MLP neurons of a small language model. Each row is named by its layer, matrix (up: input weights) and neuron, and shows model dimensions 96-223. Each number is 200 + 40 x the weight over its row's rms, rounded and kept within 0 to 999.
After each neuron's rows, "fires on" lists the tokens most often at its 100 highest values on Wikipedia text that the model never trained on.

L11.up634,181,178,191,127,265,192,212,199,137,236,157,216,207,178,197,232,79,165,159,182,95,177,260,213,308,221,208,225,159,160,157,195,229,132,151,227,180,214,180,144,209,227,166,152,208,190,196,120,151,211,213,215,193,217,171,198,163,225,222,209,193,197,138,170,198,185,224,188,207,252,228,239,164,236,188,247,190,158,211,302,203,179,184,218,153,205,257,129,219,183,228,248,136,230,167,243,304,185,206,200,180,189,223,190,265,190,130,117,241,144,256,200,222,238,173,183,148,208,203,185,161,135,126,201,184,227,177,221
fires on: "4", "6", "-", "2", "5", "3"

L8.up42,153,186,234,240,193,109,248,206,226,144,241,208,235,182,187,152,181,215,173,174,230,156,162,196,186,153,242,244,225,206,239,219,285,187,229,210,231,148,150,243,142,237,181,203,177,191,214,249,252,202,147,169,227,209,224,226,224,281,244,144,189,223,219,150,170,248,139,237,154,252,216,199,175,155,280,176,256,257,205,170,185,183,196,174,133,174,168,113,236,226,140,221,162,222,145,181,238,180,175,215,232,174,177,140,227,228,176,181,214,169,221,176,204,210,185,192,230,205,137,183,257,189,272,236,160,171,217,167
fires on: " and", " they"

L8.up687,271,158,178,138,194,192,141,256,165,185,239,173,214,208,158,175,177,184,139,194,172,197,149,279,208,187,183,181,204,152,175,197,239,239,226,220,216,160,189,245,238,185,176,155,244,169,205,231,220,237,266,171,216,182,246,230,238,242,188,217,231,139,188,172,160,172,199,167,245,256,190,224,204,148,199,234,176,163,213,195,143,235,219,230,190,201,117,262,224,204,184,292,213,187,215,187,183,176,195,181,247,245,159,165,157,225,147,244,197,173,211,222,214,206,179,161,170,228,244,207,246,243,254,174,259,298,137,211
fires on: " |", "z", "-", "e", ".", "anc"

L6.up783,220,162,203,244,193,191,283,242,197,260,212,190,217,226,175,128,175,195,217,199,272,129,190,203,218,243,291,216,203,169,202,184,236,182,217,156,179,175,225,173,122,220,144,249,124,201,150,236,230,161,194,245,208,244,183,205,228,230,235,204,233,124,202,215,262,156,154,195,147,291,228,224,153,112,193,167,207,137,196,204,165,222,249,243,108,90,197,226,147,234,194,285,271,221,153,166,227,139,197,193,152,208,194,203,234,265,285,212,203,130,158,143,155,117,204,185,252,204,227,196,165,159,212,232,203,195,276,280
fires on: " or", "'", " and", " has", "ad"

L6.up853,278,200,172,178,207,187,128,148,202,200,209,192,248,183,240,175,209,232,201,198,211,150,219,232,188,148,194,131,237,226,242,269,172,201,138,175,163,149,204,197,206,212,176,222,192,247,142,207,170,224,216,195,204,218,174,147,189,117,270,156,201,165,190,159,142,233,153,216,290,229,205,249,158,174,216,201,197,198,174,160,214,162,177,196,121,166,210,246,234,209,239,237,205,298,210,261,189,261,206,170,227,185,196,128,148,233,226,211,177,160,191,134,218,262,255,233,285,180,177,187,183,320,257,176,143,189,179,142
fires on: " and", ".", ":", " down", " as", ")."

L6.up158,202,183,234,209,196,203,272,186,176,116,220,247,274,185,122,225,183,178,226,179,248,147,217,278,161,168,216,212,181,194,257,152,195,106,226,198,236,172,114,167,200,248,221,239,259,169,250,248,331,198,259,181,188,229,223,160,241,285,147,226,177,109,243,227,123,233,207,184,186,235,232,189,178,131,183,187,224,163,243,219,239,184,112,276,176,196,230,193,255,225,214,193,134,229,170,216,204,232,220,202,181,179,177,182,153,248,230,246,191,257,138,243,157,172,257,180,246,240,162,185,230,294,203,215,196,224,262,204
fires on: " and", ",", " to", ");"

L8.up1197,276,143,203,205,202,164,213,229,188,200,198,174,230,174,173,128,194,239,225,151,167,196,216,210,269,183,202,199,238,206,190,139,206,188,272,198,256,215,189,193,174,170,168,150,255,220,226,205,280,173,261,241,234,186,240,260,199,179,176,169,172,175,228,187,201,222,183,186,223,161,306,111,149,207,176,249,249,157,224,159,158,218,194,172,155,206,202,199,201,189,168,218,228,236,284,206,159,218,192,211,268,312,201,196,256,201,179,242,235,215,196,238,200,177,190,151,166,241,187,192,156,199,181,189,240,186,170,229
fires on: ",", "it", "used", " |", "e", "led"

L8.up608,237,195,158,203,201,243,248,214,233,224,132,203,171,166,194,196,132,93,213,211,117,230,220,224,145,149,183,162,213,159,214,157,198,231,223,217,224,273,232,186,253,232,186,185,189,263,232,212,302,172,209,185,179,172,155,181,223,227,239,138,205,205,169,184,197,249,218,246,193,179,133,266,208,143,197,186,259,236,185,264,200,200,223,206,179,263,161,216,219,198,186,208,175,192,255,188,212,258,187,151,190,202,219,241,192,174,202,215,257,101,182,134,212,223,169,120,207,173,221,181,224,154,162,221,194,266,247,199
fires on: " ind", "6", "5", "2", "b", "9"

L2.up1213,191,181,151,216,343,193,241,162,200,157,193,258,162,168,153,222,181,237,168,194,201,216,194,236,171,258,129,228,201,154,219,193,108,195,243,207,194,215,171,230,175,168,112,197,127,188,239,214,222,163,226,191,190,136,203,199,194,152,205,149,212,189,154,216,246,135,205,198,191,215,224,208,164,197,191,167,217,188,305,193,240,212,258,215,218,245,178,167,223,204,172,210,170,232,214,211,189,185,224,249,175,181,196,208,217,245,207,227,217,225,193,170,192,192,215,172,195,111,216,217,258,175,101,290,156,181,198,216
fires on: "\"", " trans"

L6.up551,216,165,198,143,199,189,215,184,208,143,190,264,193,171,161,129,153,229,271,220,214,244,122,270,243,147,215,270,162,205,183,242,129,229,156,278,226,218,172,238,212,240,163,208,179,219,175,241,256,189,216,209,276,201,80,175,220,168,118,184,216,268,176,167,176,300,249,193,195,146,225,219,239,206,244,220,166,163,232,120,230,228,128,296,192,177,251,268,204,248,207,186,218,194,200,153,214,166,217,194,259,233,296,210,153,199,204,173,198,218,136,180,172,214,183,220,202,198,191,215,253,262,201,200,230,145,231,232
fires on: ":", " of", " by", "\n", "it"

L6.up160,281,205,200,200,222,229,203,174,199,168,164,180,202,131,231,239,200,207,157,235,246,196,174,222,139,223,205,224,160,225,145,261,132,179,199,215,204,208,144,313,177,99,176,153,158,158,198,137,227,215,251,216,194,155,257,236,172,203,191,221,181,297,230,256,214,206,194,95,226,105,108,233,127,189,165,271,109,220,189,235,237,295,198,194,171,162,161,237,266,305,255,251,213,233,235,253,206,144,193,194,219,211,218,217,225,210,157,223,282,231,245,230,214,215,228,168,171,217,180,220,146,163,191,229,163,226,196,157
fires on: " TV", "al", "TV", "s", "ate"

L2.up1519,297,232,160,218,199,182,215,151,282,209,142,171,189,171,226,235,224,168,196,207,182,148,128,211,271,206,170,235,307,171,219,194,221,232,278,164,175,165,193,162,191,138,200,226,132,231,164,194,150,195,130,192,157,259,197,228,218,177,222,204,148,130,185,151,242,230,232,201,166,153,280,204,230,207,151,201,139,217,238,261,195,209,223,220,189,186,277,171,198,159,217,179,202,210,180,174,225,188,174,179,193,203,133,135,180,238,189,186,183,222,197,144,223,201,189,226,238,284,221,133,217,236,238,208,115,183,143,152
fires on: "1", "3", "8", "9", "urp"

L2.up1081,238,173,125,210,205,197,263,159,293,170,230,263,176,208,187,152,283,227,231,240,221,167,239,181,206,159,229,217,183,305,261,202,190,150,130,237,166,249,219,194,179,232,209,176,203,182,215,162,216,144,243,174,181,186,251,198,255,186,184,214,135,175,205,212,208,206,200,189,211,187,177,220,234,235,219,164,162,208,236,202,268,196,262,187,136,239,203,186,89,202,170,241,171,167,280,232,253,205,214,136,243,167,178,173,144,212,239,213,233,216,157,153,235,222,187,194,216,280,157,91,166,204,208,103,207,205,180,214
fires on: " —", "?", " cl", " Boy"

L6.up1269,206,208,214,191,189,271,170,153,239,220,82,209,203,294,126,184,81,192,204,224,221,142,202,202,214,185,219,154,253,201,215,172,230,191,253,163,165,147,197,239,223,190,200,270,128,166,201,225,168,211,187,135,235,251,245,188,182,222,241,220,210,215,218,234,232,182,184,150,166,228,200,171,204,171,166,193,190,222,253,228,263,163,226,214,163,200,221,162,236,186,150,143,170,242,178,183,197,182,165,175,240,226,115,218,229,195,237,208,156,230,162,204,105,124,201,202,192,224,160,179,264,280,225,187,265,149,218,240
fires on: "3"

L6.up1065,143,185,185,203,226,215,168,225,198,221,205,142,198,183,234,201,217,213,226,198,164,168,215,227,184,262,249,227,121,206,278,239,223,288,212,293,198,243,147,200,219,194,175,191,109,163,123,177,147,149,157,195,169,241,220,232,198,240,217,173,259,164,192,205,122,138,203,164,182,230,226,201,208,245,264,259,213,208,230,184,207,186,222,279,232,143,215,194,150,194,167,210,194,184,144,148,202,200,202,228,205,242,224,215,186,168,162,268,195,203,204,82,201,117,188,157,211,149,228,173,259,153,229,197,217,205,224,234
fires on: " as", " a", " |", " =", " played"

L11.up245,175,211,217,119,216,193,236,157,235,133,169,227,170,186,174,134,98,178,175,217,214,152,202,226,238,293,248,170,189,249,206,198,83,160,163,147,184,180,184,154,176,205,180,215,186,210,163,177,195,237,220,243,193,192,182,193,231,258,167,202,148,200,218,203,193,212,146,193,171,96,251,214,162,182,190,156,158,243,219,209,174,240,244,210,191,227,194,251,247,214,246,173,282,188,229,180,231,145,188,199,112,203,203,196,143,224,285,219,179,152,229,194,133,206,274,159,243,210,275,223,210,155,226,160,239,212,190,197
fires on: "1", "2", "3", "9", "4", "5"

L6.up1211,206,248,236,144,282,138,105,225,202,206,195,214,179,139,256,222,162,134,148,228,184,169,167,148,180,227,209,176,254,191,193,151,240,130,152,167,197,243,253,162,209,165,114,241,168,197,167,176,227,246,163,180,192,202,198,256,208,186,201,186,225,202,187,131,202,161,227,181,197,208,185,199,200,156,201,168,202,175,186,220,146,262,167,256,188,205,191,245,159,92,218,202,212,174,199,176,245,229,168,157,218,184,116,185,266,162,260,199,348,213,217,254,163,247,170,237,148,221,192,198,204,276,177,172,163,211,226,217
fires on: "\n", "D", " in", "5", "re", "6"

L11.up1503,171,206,186,129,215,195,192,277,175,222,160,159,200,151,184,149,188,241,224,226,200,130,228,183,240,205,169,237,240,215,218,183,240,139,204,271,182,279,169,229,167,163,240,207,171,128,200,191,182,197,245,233,146,226,203,130,196,207,141,214,129,200,211,172,233,228,211,221,209,128,274,257,163,217,177,218,162,210,172,203,247,166,242,178,224,275,226,171,178,203,196,167,258,203,209,198,187,177,191,166,88,158,132,185,100,257,222,234,212,247,198,203,247,116,275,139,113,184,242,213,162,178,177,208,213,193,167,192
fires on: " c", " C", "0"

L11.up125,189,250,203,157,233,245,219,255,249,211,196,282,238,257,287,132,199,246,182,236,239,235,251,294,237,169,181,207,243,202,196,253,210,196,133,275,206,193,210,172,217,178,196,216,178,156,183,204,210,193,218,219,159,203,197,201,235,173,255,206,172,138,184,259,141,161,205,214,237,210,223,180,192,92,204,146,167,181,165,228,202,183,192,195,255,214,142,218,282,209,181,227,236,224,276,189,177,258,238,217,188,177,107,109,266,226,183,198,181,242,183,126,217,198,144,257,175,206,198,282,191,228,264,237,280,205,217,177
fires on: " H", " D", " R", " B", " N", " h"

L2.up258,280,174,198,102,192,168,224,174,304,204,245,167,215,180,234,236,163,214,210,135,187,268,194,312,288,196,171,182,154,166,255,193,211,196,228,218,150,253,218,145,192,249,182,188,203,192,178,149,237,223,109,242,193,263,237,160,170,166,177,155,166,132,219,177,143,213,180,175,255,215,209,108,175,139,224,98,216,243,254,224,202,202,195,200,264,193,130,220,281,153,177,126,217,143,220,347,163,230,229,149,223,183,257,194,208,236,189,229,193,218,238,176,179,213,273,208,212,144,199,212,167,207,215,171,202,225,143,145
fires on: ".", ":"

L6.up282,278,283,262,192,189,198,191,189,176,168,143,217,151,208,189,190,243,138,202,238,180,262,207,181,172,142,200,279,229,235,194,173,152,172,218,217,258,291,248,169,139,262,219,205,207,235,204,180,208,167,181,153,191,172,215,249,205,169,212,189,203,184,234,183,224,217,240,197,230,123,191,220,137,147,189,225,231,222,192,187,256,127,256,152,202,188,198,157,230,142,201,165,190,177,207,180,243,280,183,263,246,186,224,226,181,238,238,190,291,187,263,163,246,206,216,236,228,182,127,222,210,177,189,180,187,95,211,134
fires on: " ", "ra", "2", "3", " July", " January"

L8.up1462,269,195,224,180,186,145,228,199,203,190,220,147,165,183,176,184,196,183,186,134,222,248,229,184,190,230,239,178,194,217,147,221,230,209,232,264,209,260,171,182,154,236,213,217,144,203,209,192,199,234,219,250,149,158,210,204,176,136,149,199,219,160,165,157,176,228,203,239,166,260,244,207,122,181,296,204,178,256,207,246,179,244,245,274,216,192,148,154,191,260,210,127,202,219,220,281,213,194,147,169,154,168,239,139,200,192,278,118,236,242,259,165,167,176,231,250,215,169,206,217,215,200,207,219,187,240,236,213
fires on: ".", ",", " to", " which"

L6.up548,211,177,266,211,245,178,126,228,239,219,186,231,176,245,151,213,152,122,200,226,163,232,185,218,172,241,83,174,215,195,183,208,230,195,157,144,242,180,309,234,275,186,149,203,57,223,211,250,184,233,249,181,188,234,131,190,191,230,158,202,207,260,218,139,170,249,207,206,252,267,266,244,184,205,79,216,204,207,246,151,168,246,167,201,207,211,215,156,159,143,180,147,206,162,179,256,224,193,195,193,189,156,199,242,219,176,162,187,244,175,200,208,206,180,130,141,200,195,189,173,213,190,221,224,191,194,291,159
fires on: "\n", " began", ","

L2.up479,201,191,192,242,158,108,231,224,302,224,250,187,182,142,220,270,230,250,222,201,149,188,198,168,162,215,218,158,189,342,239,200,158,196,238,149,206,171,231,181,164,194,195,115,189,227,206,224,224,249,232,215,188,195,292,256,228,212,214,180,188,225,176,142,201,202,175,208,195,241,227,205,163,204,216,110,128,226,160,143,188,175,163,217,196,124,137,216,247,199,210,263,155,203,233,244,291,182,141,208,125,184,213,214,228,193,200,180,162,194,213,222,201,214,227,292,186,223,137,96,224,218,242,139,111,166,179,218
fires on: " and", "The", " followed", " single"

L8.up433,162,201,223,166,220,250,197,153,210,129,84,255,236,133,166,154,166,187,256,157,188,234,164,185,201,260,248,179,196,207,161,237,217,99,163,144,185,172,182,243,218,263,243,180,175,164,249,186,215,285,196,199,238,206,197,211,250,164,176,206,254,190,203,199,196,217,156,204,195,147,185,193,271,273,180,148,209,193,164,211,222,199,241,170,181,214,192,147,171,179,225,203,201,176,167,195,269,224,223,219,172,186,214,61,164,166,264,214,187,183,152,258,209,95,203,216,217,199,220,188,133,180,210,196,77,130,191,196
fires on: "7", "8", "1", ",", "4", "5"

L2.up533,214,177,193,159,165,218,136,117,215,162,199,200,214,125,193,288,191,127,240,171,218,140,259,231,219,203,154,163,174,163,176,173,241,171,313,198,188,211,191,144,222,198,216,165,155,194,204,248,266,230,111,154,234,270,274,194,161,185,146,127,230,189,167,164,223,210,297,175,191,237,230,155,251,162,297,130,159,152,272,232,158,191,231,139,313,209,146,208,168,193,160,144,215,128,206,309,124,163,157,186,205,231,312,193,213,183,215,267,266,216,202,243,183,222,166,241,189,92,228,176,245,214,185,254,220,137,152,168
fires on: ".", "°", ",", " has", " had"

L2.up1061,122,261,212,154,225,188,147,92,194,185,199,199,218,270,198,153,182,208,225,280,136,161,167,137,208,184,247,178,153,217,283,211,113,149,221,236,281,221,221,193,235,163,219,258,243,204,181,169,150,202,201,137,207,180,208,160,200,222,192,213,128,197,164,197,119,281,247,232,163,48,251,208,247,149,191,193,187,243,106,133,231,211,244,240,178,204,201,231,225,203,246,172,160,210,212,166,189,244,262,170,182,136,194,173,180,186,258,191,161,188,180,169,138,196,179,233,144,248,197,222,282,160,199,208,208,191,203,214
fires on: ".", "3", " rest", " City", "4"

L2.up487,226,154,189,190,203,224,249,165,239,228,207,198,173,222,183,230,133,236,209,170,234,190,207,262,213,190,111,204,153,201,245,130,203,211,223,195,218,182,227,192,182,154,208,196,255,133,169,139,206,203,37,236,218,210,136,173,175,187,197,199,212,148,257,194,227,220,174,157,229,155,165,187,163,284,174,216,205,199,213,306,195,206,73,154,143,178,246,221,184,200,223,239,204,175,261,195,145,153,223,269,204,248,126,195,212,229,223,157,183,255,229,252,237,218,190,155,189,194,197,194,185,224,198,190,167,167,219,349
fires on: ".", "|", "ō", "ou"

L6.up1248,221,245,211,210,227,133,200,117,207,252,195,206,169,164,223,173,274,181,248,201,235,244,261,199,221,213,230,177,195,241,184,193,208,120,193,221,192,246,159,161,167,246,212,201,205,268,199,219,184,195,185,218,194,188,215,211,202,194,175,175,184,155,256,204,172,259,225,236,247,180,187,295,158,166,247,240,197,192,270,156,186,231,216,125,220,200,57,162,206,226,257,232,169,191,211,176,204,184,178,209,194,199,264,245,151,221,237,180,206,209,184,189,210,236,290,214,232,197,232,193,237,396,212,162,240,229,218,187
fires on: ".", " –", "k"

L6.up1535,227,184,128,127,211,239,162,184,241,196,113,219,173,149,226,258,216,223,193,224,144,112,278,130,170,275,126,211,228,242,238,139,255,184,231,226,220,215,182,174,225,214,236,151,148,183,91,217,194,87,241,186,245,208,170,203,177,224,179,159,184,200,203,183,162,225,162,129,232,160,249,225,196,258,214,189,191,196,151,228,227,254,187,184,139,214,151,205,182,205,267,226,223,217,221,142,162,242,248,181,177,242,211,155,210,169,91,225,171,221,190,84,213,170,181,200,160,191,221,239,220,221,187,187,199,245,215,286
fires on: "\n", " |", " as", ":", " Am"

L8.up1323,177,165,226,190,167,138,215,231,232,235,200,266,183,188,206,212,158,162,143,240,173,134,245,218,175,154,219,239,113,201,208,165,162,131,286,228,170,190,216,201,173,240,231,182,246,149,180,211,265,179,179,73,240,199,215,148,171,209,222,146,191,162,149,197,193,242,187,211,170,203,170,197,196,204,244,229,169,229,162,193,167,230,255,217,169,190,158,271,195,267,192,162,246,190,205,199,192,166,281,178,241,208,168,178,241,179,173,170,204,215,280,231,202,284,164,226,215,162,191,235,136,197,129,197,196,156,223,211
fires on: " (", ",", " they", " that", " such", " and"

L2.up803,251,188,229,183,264,170,261,196,144,200,145,166,156,168,201,179,230,224,169,235,171,205,235,160,162,201,191,175,174,155,164,230,215,201,279,168,221,228,194,225,153,272,145,255,178,217,153,131,181,158,237,215,169,195,254,185,253,193,308,153,158,142,200,219,182,153,204,205,250,232,247,285,206,234,294,154,127,163,264,177,233,130,234,190,196,229,205,210,105,218,168,211,194,218,213,189,226,138,193,212,123,205,221,186,196,213,177,115,220,221,164,220,184,188,187,205,138,123,193,167,251,158,205,199,177,136,160,211
fires on: "\"", ".\"", "\",", "”", ",\""

L6.up1431,218,136,253,229,178,156,140,170,194,195,218,185,274,142,254,211,164,232,227,142,92,157,272,186,236,189,157,239,214,217,272,196,136,192,146,203,105,155,221,191,194,240,197,196,206,171,202,196,273,162,163,152,151,165,199,183,197,180,168,223,169,226,215,206,152,189,206,220,226,246,185,235,213,200,243,211,214,196,208,206,273,253,208,144,239,203,227,149,194,159,249,219,141,208,191,176,123,170,255,170,213,281,179,209,204,210,130,233,169,213,210,239,225,202,163,141,146,180,231,182,248,219,165,248,158,234,161,255
fires on: " pr", " st", "j", "st", " Pr", ","

L11.up218,162,192,203,172,238,265,239,194,177,159,11,261,185,166,193,211,190,174,209,162,84,203,184,236,250,181,204,250,171,238,170,170,185,177,234,205,262,166,178,159,201,302,182,178,145,236,203,180,231,192,159,245,232,219,230,202,149,160,237,176,240,205,148,217,204,246,154,266,188,198,211,174,205,208,206,179,225,180,238,174,211,179,268,228,241,219,186,168,178,195,262,182,181,178,230,235,222,262,194,193,247,208,241,225,148,225,163,236,203,120,201,211,238,149,235,215,184,191,232,168,190,116,193,229,168,172,189,218
fires on: "5", "4", "2", "7", "1", "3"

L2.up1224,261,155,193,139,217,182,225,127,268,208,194,262,167,189,200,254,175,235,185,210,213,198,157,209,199,107,216,205,144,165,184,186,212,184,231,200,257,230,212,247,171,171,167,209,257,131,178,151,197,225,135,213,205,210,161,209,175,156,176,188,200,202,270,205,165,226,146,183,214,115,199,228,189,219,201,182,152,190,202,297,180,207,123,250,245,170,263,194,210,224,231,227,256,202,231,271,197,159,227,207,151,207,132,192,200,227,195,174,206,154,297,191,279,249,149,215,223,217,158,194,207,207,168,211,172,231,199,247
fires on: ".", ").", ".\""

L11.up501,176,177,227,247,236,199,188,226,256,173,176,126,208,199,189,113,105,240,238,206,120,184,198,160,194,243,142,281,114,189,176,172,229,240,164,215,204,147,151,176,215,216,218,227,249,183,199,237,237,149,168,193,213,220,209,164,201,282,233,181,179,189,277,206,125,250,213,141,283,243,225,214,250,185,191,189,173,200,235,208,220,145,271,101,222,128,248,300,248,122,220,204,227,196,214,188,155,173,178,227,162,194,290,183,178,147,235,300,183,207,201,240,242,182,201,170,269,185,174,219,176,259,242,194,146,230,116,255
fires on: " g", " G", " Am", " August", " An"

L6.up1350,220,135,219,239,244,250,164,212,200,196,178,198,196,172,229,213,156,180,141,174,188,207,237,182,175,201,119,177,208,241,221,198,185,130,218,141,215,170,250,236,111,232,209,203,144,191,240,247,139,265,161,244,173,175,165,184,174,165,178,253,285,228,180,185,203,258,232,134,211,147,188,224,219,234,171,210,159,136,264,206,268,182,225,226,148,223,238,216,197,198,199,202,212,187,177,220,173,256,146,160,235,200,243,259,253,144,194,225,165,203,235,234,175,135,226,191,175,144,133,174,272,186,155,198,198,179,159,222
fires on: "\n", "9", "6", "4"

L6.up497,157,203,157,186,148,73,159,114,154,157,115,204,256,192,236,227,214,207,262,127,197,197,162,247,223,230,187,217,184,174,187,117,174,160,282,245,211,170,236,213,248,255,202,278,147,204,180,175,283,176,152,208,244,171,128,239,144,171,200,225,237,215,176,190,219,258,134,250,178,176,163,167,195,226,198,164,191,209,153,185,181,241,191,187,200,250,114,192,169,165,168,229,129,265,196,167,227,215,276,234,194,247,220,216,213,244,179,208,213,234,184,135,232,223,201,180,150,191,226,120,175,158,298,276,219,173,220,197
fires on: "8", ".", "4", "0", "3"

L6.up1359,212,201,235,237,247,207,234,192,216,222,169,231,203,203,202,220,190,199,298,217,154,75,186,174,265,234,133,183,187,177,207,161,276,227,191,189,202,202,231,159,209,192,145,274,214,176,275,240,202,169,186,208,303,126,244,227,173,180,213,106,183,143,227,162,237,226,206,173,180,236,152,143,176,206,241,188,252,262,189,210,150,214,178,208,134,176,179,226,219,225,197,224,142,238,130,236,189,145,174,168,206,208,236,242,122,175,269,260,184,177,167,169,93,237,187,176,210,173,141,90,286,220,147,162,160,181,269,220
fires on: "9", "7", "6", "3", "2", "1"

L11.up901,197,222,232,166,146,155,190,226,236,159,223,164,215,215,233,118,251,152,198,245,172,263,163,185,196,192,198,189,154,168,196,257,241,223,174,199,208,214,197,195,253,224,173,257,239,207,219,276,241,180,248,226,230,176,202,157,266,226,225,225,164,187,185,293,249,243,195,141,155,259,263,200,187,228,201,147,183,177,204,254,203,220,109,105,209,179,183,231,172,228,222,202,208,203,208,201,279,153,151,176,217,172,226,240,238,188,244,268,192,192,200,169,286,232,249,193,176,184,174,240,191,302,176,231,156,303,124,179
fires on: " G", " g", " L", "G"

L8.up186,198,250,253,160,257,224,224,153,160,246,220,150,160,149,226,162,155,215,211,135,200,181,228,207,225,199,232,234,241,249,202,229,260,219,164,170,229,195,130,300,216,155,209,245,147,144,203,213,181,173,212,213,173,218,185,172,215,208,184,108,234,249,228,92,210,237,192,190,192,239,182,172,141,195,165,194,153,218,239,136,205,204,194,215,234,129,249,155,202,200,214,211,192,171,97,182,275,182,178,197,191,133,306,76,206,260,215,184,190,185,184,202,156,178,265,141,258,210,172,188,242,177,195,187,191,196,224,223
fires on: "s", "ers", " and", "ts", "ters", "ations"

L2.up1377,135,201,247,167,175,242,220,202,259,253,143,222,265,191,148,159,155,200,190,247,183,251,152,269,158,213,129,202,161,143,210,238,152,187,162,196,188,198,179,178,216,201,232,181,176,172,124,223,217,221,205,214,237,194,177,205,101,236,169,213,194,143,203,133,185,256,182,201,184,173,299,208,272,197,230,224,183,178,238,268,245,187,214,175,188,229,214,234,182,211,219,165,163,171,250,168,226,229,194,266,166,185,228,233,200,97,166,190,141,191,167,134,256,132,186,236,239,215,230,217,206,310,240,186,216,230,201,254
fires on: "0", ":", "\n", " producer"

L2.up1393,273,206,152,133,235,163,227,161,259,198,99,194,230,189,200,235,227,247,187,184,247,194,231,150,243,172,181,217,147,219,204,227,167,198,181,238,228,187,198,232,185,225,160,200,194,152,253,175,237,232,196,88,167,292,132,183,181,172,130,182,194,179,207,230,174,191,213,210,227,197,181,165,153,160,227,146,251,226,252,203,186,176,225,162,310,170,180,246,241,170,165,157,191,206,166,316,210,208,243,217,146,251,236,189,202,239,162,219,261,173,278,222,208,187,247,194,239,173,195,193,218,184,228,167,236,221,92,186
fires on: " |", ":", " particular", " ="

L2.up698,151,222,182,144,219,175,223,250,155,109,132,310,183,157,161,204,221,226,200,64,194,238,184,303,182,194,195,228,101,205,201,216,194,163,158,162,206,186,204,232,240,318,186,220,204,232,91,178,233,207,227,179,151,219,184,237,173,151,173,235,193,168,206,243,145,221,250,144,197,137,206,185,211,195,247,204,185,206,211,222,244,211,266,230,193,224,152,177,128,201,274,171,174,147,193,193,210,171,167,220,147,257,191,203,166,242,263,197,177,272,222,183,142,176,226,216,222,186,199,172,165,270,136,246,145,202,200,119
fires on: ")", "2", "1"

L2.up469,209,220,250,162,189,231,256,181,165,157,216,225,225,128,206,213,212,195,145,152,197,183,170,218,205,192,224,251,201,141,145,178,209,182,239,236,231,176,237,145,228,224,224,182,235,171,202,174,217,154,175,177,187,218,236,209,195,157,194,133,249,132,164,205,152,238,197,203,246,200,190,196,199,185,178,216,180,145,157,310,205,232,179,214,216,172,146,209,217,209,205,132,289,288,88,259,226,206,208,189,194,289,197,166,204,194,221,175,274,174,218,267,188,202,237,204,209,120,253,177,199,198,161,127,228,217,159,230
fires on: ",", " and", ";"

L6.up1123,197,140,225,169,251,193,191,155,251,191,200,242,207,214,182,168,207,128,201,184,236,158,252,211,178,237,208,190,201,158,122,194,193,235,149,213,229,188,242,138,175,203,210,216,210,195,167,174,173,189,223,240,197,205,127,207,178,249,139,226,134,216,159,205,178,192,175,197,267,256,191,224,158,260,200,292,201,236,252,226,239,241,236,237,201,229,225,196,140,223,194,170,271,191,263,200,162,93,258,164,81,157,165,175,203,182,191,204,203,198,190,211,203,184,217,132,198,224,183,180,204,207,307,242,188,291,216,251
fires on: "9", " of", " and", "ing", ",", " for"

L11.up1415,199,228,173,218,244,241,222,152,198,201,99,197,210,139,219,194,180,194,189,231,242,178,231,163,225,209,227,190,232,163,252,214,235,204,171,251,193,224,220,222,163,206,209,206,154,131,207,250,171,147,206,161,112,242,181,158,252,164,217,153,168,168,258,209,179,232,242,154,226,166,229,226,162,186,177,247,141,236,136,224,158,204,182,156,219,196,212,181,179,223,238,187,231,173,284,210,243,237,205,258,171,202,155,229,154,165,179,212,143,207,235,246,182,250,145,182,215,181,194,296,159,206,178,224,182,198,183,226
fires on: " R", " C", " d", " D", " c"